Weights of a small GPT-style language model, trained from scratch on English Wikipedia.
Architecture: LayerNorm before each block, learned positions, no biases in attention or MLP, tied embeddings.
Training: a variant of Muon for these matrices, 209M tokens, 6366 steps.
MLP neurons of a small language model. Each row is named by its layer, matrix (up: input weights) and neuron, and shows model dimensions 16-111. Each number is 128 + 24 x the weight over its row's rms, rounded and kept within 0 to 255.
After each neuron's rows, "fires on" lists the tokens most often at its 100 highest values on Wikipedia text that the model never trained on.

L5.up559 [126 141 173 121  88 142 123 113 137 158 160 151 128 118 140  97  98 103 110 113 122 115 121 114 120 150 142 124 103 120 128 121 141 109 117 113 143 107 119 163 106  73 103 169 147 107 142 179 131 111 140 132 119 142  82  97 197 128 136 141 170 127 149 156 123 165 148 125 141 118 105 149 120 137 122 146  98 126 116 113  78 124 109 164 155 144 123 142 134  97 121 132 143 134 145 164]
fires on: "ent", "id", "il", "d", "ers", " of"

L5.up730 [ 99 164 112 106 150 122 122  84 160 112 134 118 150 132 114 105 144 111 100 160 134 111 119 161 124 112 140 114 134 121 102 165 115 116  97 121 112 128 155 144 143 119  94 101 154 141 141 147 144 149 141 157  85 179  72 114 123 113 116 160 169 119 156 151 149 123 123 140 116 134 116 110 131 109 142 132  98 161 168 127 149 117 131 111 127 113  93 141 148 139 141 126 127 115 116 150]
fires on: ",", ":", "ing", "e", "ers", "ed"

L5.up799 [171 104 142 106 133 158 142 131 145 107 111 141 149 173 135 143 113 160 127  88 134 146 143 115 124 133 136 150 124 123  89 133 112 133 114 123 119 131 174 148 102 145 150 141 136  96 133 118  79 122  93 124 136 124 124 148 166 115 156 113 133 124 133 136 109 132 170 135 118 190 129 109 102 129 168 120 148 125 127 133  75 118 143 105 155 121 108 142 123 179 140 143  87  97 141 153]
fires on: "20", "ent", "{", "es", "ation"

L4.up262 [133 156 172  97 154 122 136 127 139 116 114 122 131  92 127 114 181  96 140 115 123 123 134 107 124 108  97 160 125 127 122 122 131 138 149 139 141 160 171 160 118 138 124 124 155 171 135 118 159 123 137 140 142 144 105 114 103 145  85  94 145  68 114 139 164  93 114 171 148 133 143 191 110 159  98 122 121 120 101 153 134 187 110 123 122 139  83 171  87 167 135 113  69 115 114 111]
fires on: "ou", " f", "ing", " al", "gh"

L4.up973 [123  95 124 120 163 190 149 121 160 101 122 149 114 174 169 144 145 101  81 111 140 119  96 134 138 141 104 124 145 124 120 133 132 157 145 125 147  84 167 116  94 175 140 106 121 133 131 117 106 183 140 133 115 112 113 171 125  78 147  79 143 126 109 165 112 107 135 143  74 133 113 147 114  91 155 133 117 129 127 109 120 120 130 122 114  95  85 151 113 147 136 128 147 119 107 122]
fires on: "20", "ion", "w", "ation", "e", "d"

L5.up524 [104 106 163 137 146 146 132 135 158 191 114 101 118  81 126 136 123 123 129 149 127  92 141 114 120 135 103 111 104 107 144 105 129  99 154 123 128 142 146 108 149 147 115  95 110 140 148 184 156 168 124 159 119 123 115 116 125  72 109 108 153 134 126 132  82 135 160 109  52 118 121  97 139 150  71 164 130 112 147 122 123 156 130 166  99 129 162 159 123 139 128 149 132  91 147 144]
fires on: "o", "an", "a", "on", "re", "i"

L5.up841 [ 80 104 114 108 110 168 127 127 142 142 143  88 113 125 179 102 167 159 126  99 122 100 167 155 135 125 154  97 165 117 112 164 143 126 122 140 115 121  88 126 125 132 125 127 140 120 122  97 153 131 145 127 116 125 121 130  93  92 128  97 173 160  70 118 114 142 142  94  93 147 134 159  61 163 138 122 146 146 123 119 144 168 138 147 142 126 154 148 172 125 132 159 125 127 105 115]
fires on: "v", "ic", " D", "nd", "ial", "st"

L5.up451 [169 102 155  87 126 129  97 184 101 144 159 119 109 133 141  95 169 104 138 121  93 120 130 143 118 160 136 144 151  97 109 175 110  83 126 128  71 111 135 126 121 103 142 105 153 123 168 136 111 113 144 113 141 135  85 125 147 103 113 123 124 138 185 155 104 131 112 102 103 117 167 128 102 144 145 111  95 135 148 123 120 118  96 104 154 141 101 142 135 133  81 126 117 113  66 122]
fires on: " L", "s", " l", "at", "l"

L5.up378 [ 90  96 152 152 139 102 128 136 140 109 114 110 118 164 141 204 151  76 147 122 139 184 135 130 160 119 150 145 119  91  95  89 152 158 123 139  75 152  98 132 110 133 124 117 133 129 144 143 145 160 112  94 107 118 120 160  86 153  97 136 120 113 132 131 123 114 143 110 129 151 130 150 116  95 157 142 149 152 124 156  80 143 105 113 122 141 110 136 138 169 164 123 109 120 144 146]
fires on: "r", "g", "l", "es", " th"

L4.up701 [128 108 103 111 138 122 117 131 140 133 147 125  81 143 158 134 119 151 168 107 158 156 135 145 107 117 151 129 119 135 117 120 120 143 136 152 142 127 107 139 176 147 159 125  85 117 129 131 115 116 161  79 125 112 169  76 172 151 126 112 119 166 133 124 154  79 127 165  99 191 182 123 127 133 131  91 127 125 116 154 157 126 120 125 157 102 129 127 148 102 132 175 129 128  99 145]
fires on: "n", "t", "ur", "et", "er", "ter"

L4.up127 [132 159 106 127 154 125  95 112 154 142 148 132 123 163 139 108 167 151 117 157 132 111 145 125 137 136 132 138  67 145 149 118  96 114 148 110 153 141 115 125 143 137 140 108 160  87 148 100 113 139 140 113 131 123 161 136 129 130 108 126 140 136 139 105 131  90 162  91 119 163 152 134  76 103 126  83 100 132  97 154 155 109 121  64 143  94 106  99 177 164 121 136 143 136 111 143]
fires on: "l", "in", "ter", " of", "D", "n"

L4.up816 [157 135 145 142 123 130 135 137 119 149 127  79 106  95 140 129 105 168 149 155  66 166 144 120 165 119 144 177 158 136  99 142 149 101  83 116 119 127 196 112 140 128 152 154 132 124 127 188 120 154 118 119 105 147 111 120 114 160 137 131 118 136 135 157 153 153 148 152 162 158 164 124 124 121 146 114 171 121 144 108 138 145 164 166 172 118 107 137 115 169 137  92 137 163 117 115]
fires on: "e", "y", "ts", "al", "ation", "ic"

L4.up1006 [131 142 159 160 142 141 112 153 117 132 118  90 142  88 130  78  87 146 131 125 115 114 151 175 121 126 118  85 130  95  90 132  87 115 133 112 106 115 104 138 144 102 145 122 133 117 108 101 164 124 130 115 131 117 130 121 141 115 164 123 182 135 132 135 136 125 104 129 115 144 162  66  84  95 144  91 123 154 125 114 181 124 134 149 138 129 161  81 200 119 144 156 130 151 137 101]
fires on: "y", "at", "g", "i", "p", "v"

L4.up305 [102 138 141  81 102 159 117 117 169 135  97 134  89 101 118 127 125 136 174 142 126 118 146 156 154 107 173  81 114 127 133 146 176 150  92  99 103 167 129 132 121 118 114 133 154 134 108 149 133 154 146 150  84 129  96 138 115 150 106 116 178 151 125 117 111 145 122 128 137  99 153 119 137 127 118 142 144 140 137 125 148 117 149 125 138 132 138 153  93 140 101 169  63  97 153 132]
fires on: "ic", "ess", "s", "ed", "ing", "e"

L4.up450 [119 125 138 143  78  95 125 162  79 162 141 124 155 133 135 140 106 146  81  92 112 169 123 111 125 103 104 121 168 146 100 153 127 118 118 144 160 137 111 161 140 118  66 126 130 154 142 134 114 126  98 105 195 109  86 167 139 142 114 129 135 138 147 187 154 129 141 137 125 104 171  78 131 130  97 125 125 141 133 135 100 131  93 179 121 165 127 132 152 100 126  75 145  84 135 180]
fires on: "k", "on", "i", "m", "h", "al"

L5.up223 [148 124 159 118 134 154 109 156  98 141 173 122 139 110 173  76 135 136  88 151 153 151 103 135  88 208 101 135 166 128 125 145 170 108 102 125 122 123 129 140 175 115 159 152 126 143 120 158 103 135 105 109 141 125  97  93 103 142 170 143 130 105 157 104 172 134 137 103 147 141 144 140 147 124 107 107 144  85 125 114 164 119 125 118 151 126 121 133 130 127  94 121  82 141 133 116]
fires on: "at", "e", "q", "s", "ic", "x"

L4.up875 [126  96 131 189 114 143  80 131 107 118 130 110 121  97 104 117 161 165  98 127 107 121 155 167 108 105 142 140 123 113  99 103 131 138 139 133  89 104  99 154 122 202 170 154 117 124 112 133 126 103 131 160 130  99 125 179 109  83 162  96 151 134  91 127 161 114 145  96 141 158 140  98 104 128 146 134 125 134 146 124  57 159 109  92 147 136 137 141 155 128 125 134 138 141 127  88]
fires on: "st", "p", "v", "ies", "t", "ld"

L4.up841 [100  91 127  74 133 150 129 100 140 111 140 120 118 110 140 125 126 139 117 128  83 167 103 115 140 136 118 137 124 111 147 142  68 118 100 136 120 140 135 139  93 117 179 121 137 130  91 129 113 147 113 107 162 116 100 160 103 136 115  98  88 100 150 102  96 144 118 152 148 162 135 116 120  92 123 122  98 118 163 125  82 123 144 137 137 138  95 119  89 119 142 148 146 196 103 133]
fires on: "es", "et", "el", "ies", "ions", "ain"

L4.up966 [132 128 140 126 145 152 101  99 166 150 102 112 126 171 123  87 134 128 103 144 154 120  68 116 121  80 129 139  92 122 108 149 123 112 140 179  82 131 130 126 176 134 155 132  92  97  86 102 133  90 120 173 115  98 125 144 135 123 138 136 136 154 117 116 130 125 128 136 122 122 125 109 144 164 135 132 171 102  95  88 128 170 108 161 117 120 130 158 155 141 143 119 143 138 112 144]
fires on: " |"

L4.up59 [162 138 138 130 153 149 129 159  47 129 131 143 119 143 166 133 141 123 140 110 126  78 122 128 133 145 109 153 125 132 117 144 143 118 148 145 144 116 116 148 166 151 109 113 137 136 149  95  98 134  93 116 187 128  67 149  97 118 130 143 121 135 128 120 129 129 162  85 108  86 150 130 173 155 163 111 129 131 107 114 135 130 117 133 199 167 133 141 137 136 124 154 128  82 185 111]
fires on: "r", "h", "p", "i", "ou"

L4.up496 [115 126 141 129 112 108 141 158 168 105 109 129 141 128 149  92 147 127 113 137 143  92 140 146 137  98 143 119 100  91 124 170 130 117 121 109 127 146 133 109 130 116 124 128 155 155 165 146 136 118 165  99 133 105 120 141 104 131 129  92 156 132 121 163 100 128 106 120 130 190 120 153 167 187 142 125 103 113 130 154 134 120 169 149 110  81 125  92 160  82 138 123 148 125 145 130]
fires on: "re", "ate", "ear", "all", "al"

L5.up291 [103 150 146 142 111 136 170 153 147 143  93 143 143 133 121  87 133 100  81 138 124  98 117 147 125 129 122 167 167 121 128 125 108 126 128 140 127 123 172 139 121 137 123 115 127 105  98 111  77 129 155 131 143  82  97 147 132 165 145 140 136 166  89 140 159 107 168 104 121 159 168 129  97 172 132 124 158 154  64 111 160 114 110 132 140  89 135 144 148 160  93 104 177 111 153 127]
fires on: "g", "al", "o", " |", "-"

L4.up935 [142  84 176 131 159 145 108 130 136 120 121 145 159 129 144 122 154 130 126 105 131 121 137 154 152 106 153 119 138 100 167 122 130  99 105  90 137 136 149 151 117 111 113 149 126 108 154 130 141 143 131 134 143 118  93 167 108 153 140 164 150  89  80 147 143 120 125  98 141 122 143 128 116 184  89 147 158 152 137 121 152 160 147 119 114  65 129 118 124 121 152 131 127 154  72 133]
fires on: "ess", "ig", "ate", "at", "al", "ow"

L5.up666 [132 103 124 130 149 118 147 147 111 123 147 109  99 122 131 183 127  81 148 156 159 122 158 110 135 163 154 120 113 106 104 155  95 136 104 143  98 125 117 111 100 137 128 110 151  93 127 117 109 177 152 125 146 126 123 114 136 123 135 141 150  99 175 169 145 160 130 140 115 120 147 141 101 124 101 168 106 109 104 159  85 132 110 118  97 112 152 143 153 122 109 127 123 124 153 117]
fires on: "es", "in", "ed", "d", "on", "r"

L4.up946 [160 157 137  87 144 158 138  96 130  82  83  93 122 133 124 100 121 125 139 106 160 108 139 120 160 137 115 160 177 155 150 139 102 136 123  94 116 134 121 138 117 118 106 112 108 113 141 133 128 125 105 106 159  95  95 124 129 186  77  92 147 101 124 132 112  88  97 155 133 185 147 101 133 148 127  97 110 135 135 138 168 188 126 140 106 143 136 113 109 160 104 154 105 142 137 121]
fires on: " f", "ect", " F"

L4.up719 [146 138 138 147 102 154 119 101 126 163 151 183 131  66 121 126 108 112 106 106 140 152 169 134 153 162  96 122  92 110 143 135  90 119 100 107 163 119  87 148 136 100 160 119 128 126 110 146 159 118 129 176  89 165 138 126 134 154 165 125 155 126 134 140 117 138 155 122 102 126 172 122  93 158 145 139 117 134 106 146 119 122 113 125 118 187 139 150 161  91 137 105 130 149  91 174]
fires on: "ant", "en", "ent", "il", "n"

L5.up1004 [141 129 129 115 153 119 136 147 158 160 136 108 107 159 133  71 119 137 122 128 137 132  92 130 141 172 188 181 145 126 150 157  95 113 119 109 121 109 102 136 137 125 110  69 132 144 148 123 107 136 137 104 138 149 101 171 138 107  92 126 128 149 142 143 101 109 164 122 119 139 143 149 119 107  89  81 117 122 132 104 167  76 169 152  91 156 119 127 149 147 192  96 123 179 125 145]
fires on: "r", "l", "d", "om", "end", "ter"

L4.up108 [162 174 156 115 156 149 130 133 149 127 167 123 106  84 118 106 133 143 145 148  86 141  72 143 113 101 128 123 148 104 123 154 131 145 131 145 116 141 106 104  92 138 132 127 140  85 111 105  95 118 112 164 128 108  82  93 113 143  92 142  94 130 142 121 115 129 136 118 142 153 164 110  90 148 158 140 142 147 172  78 116 152 161 117 124 168 111 107 139 159 151 159 107 189 149 126]
fires on: "s", "ers", "ies", "es"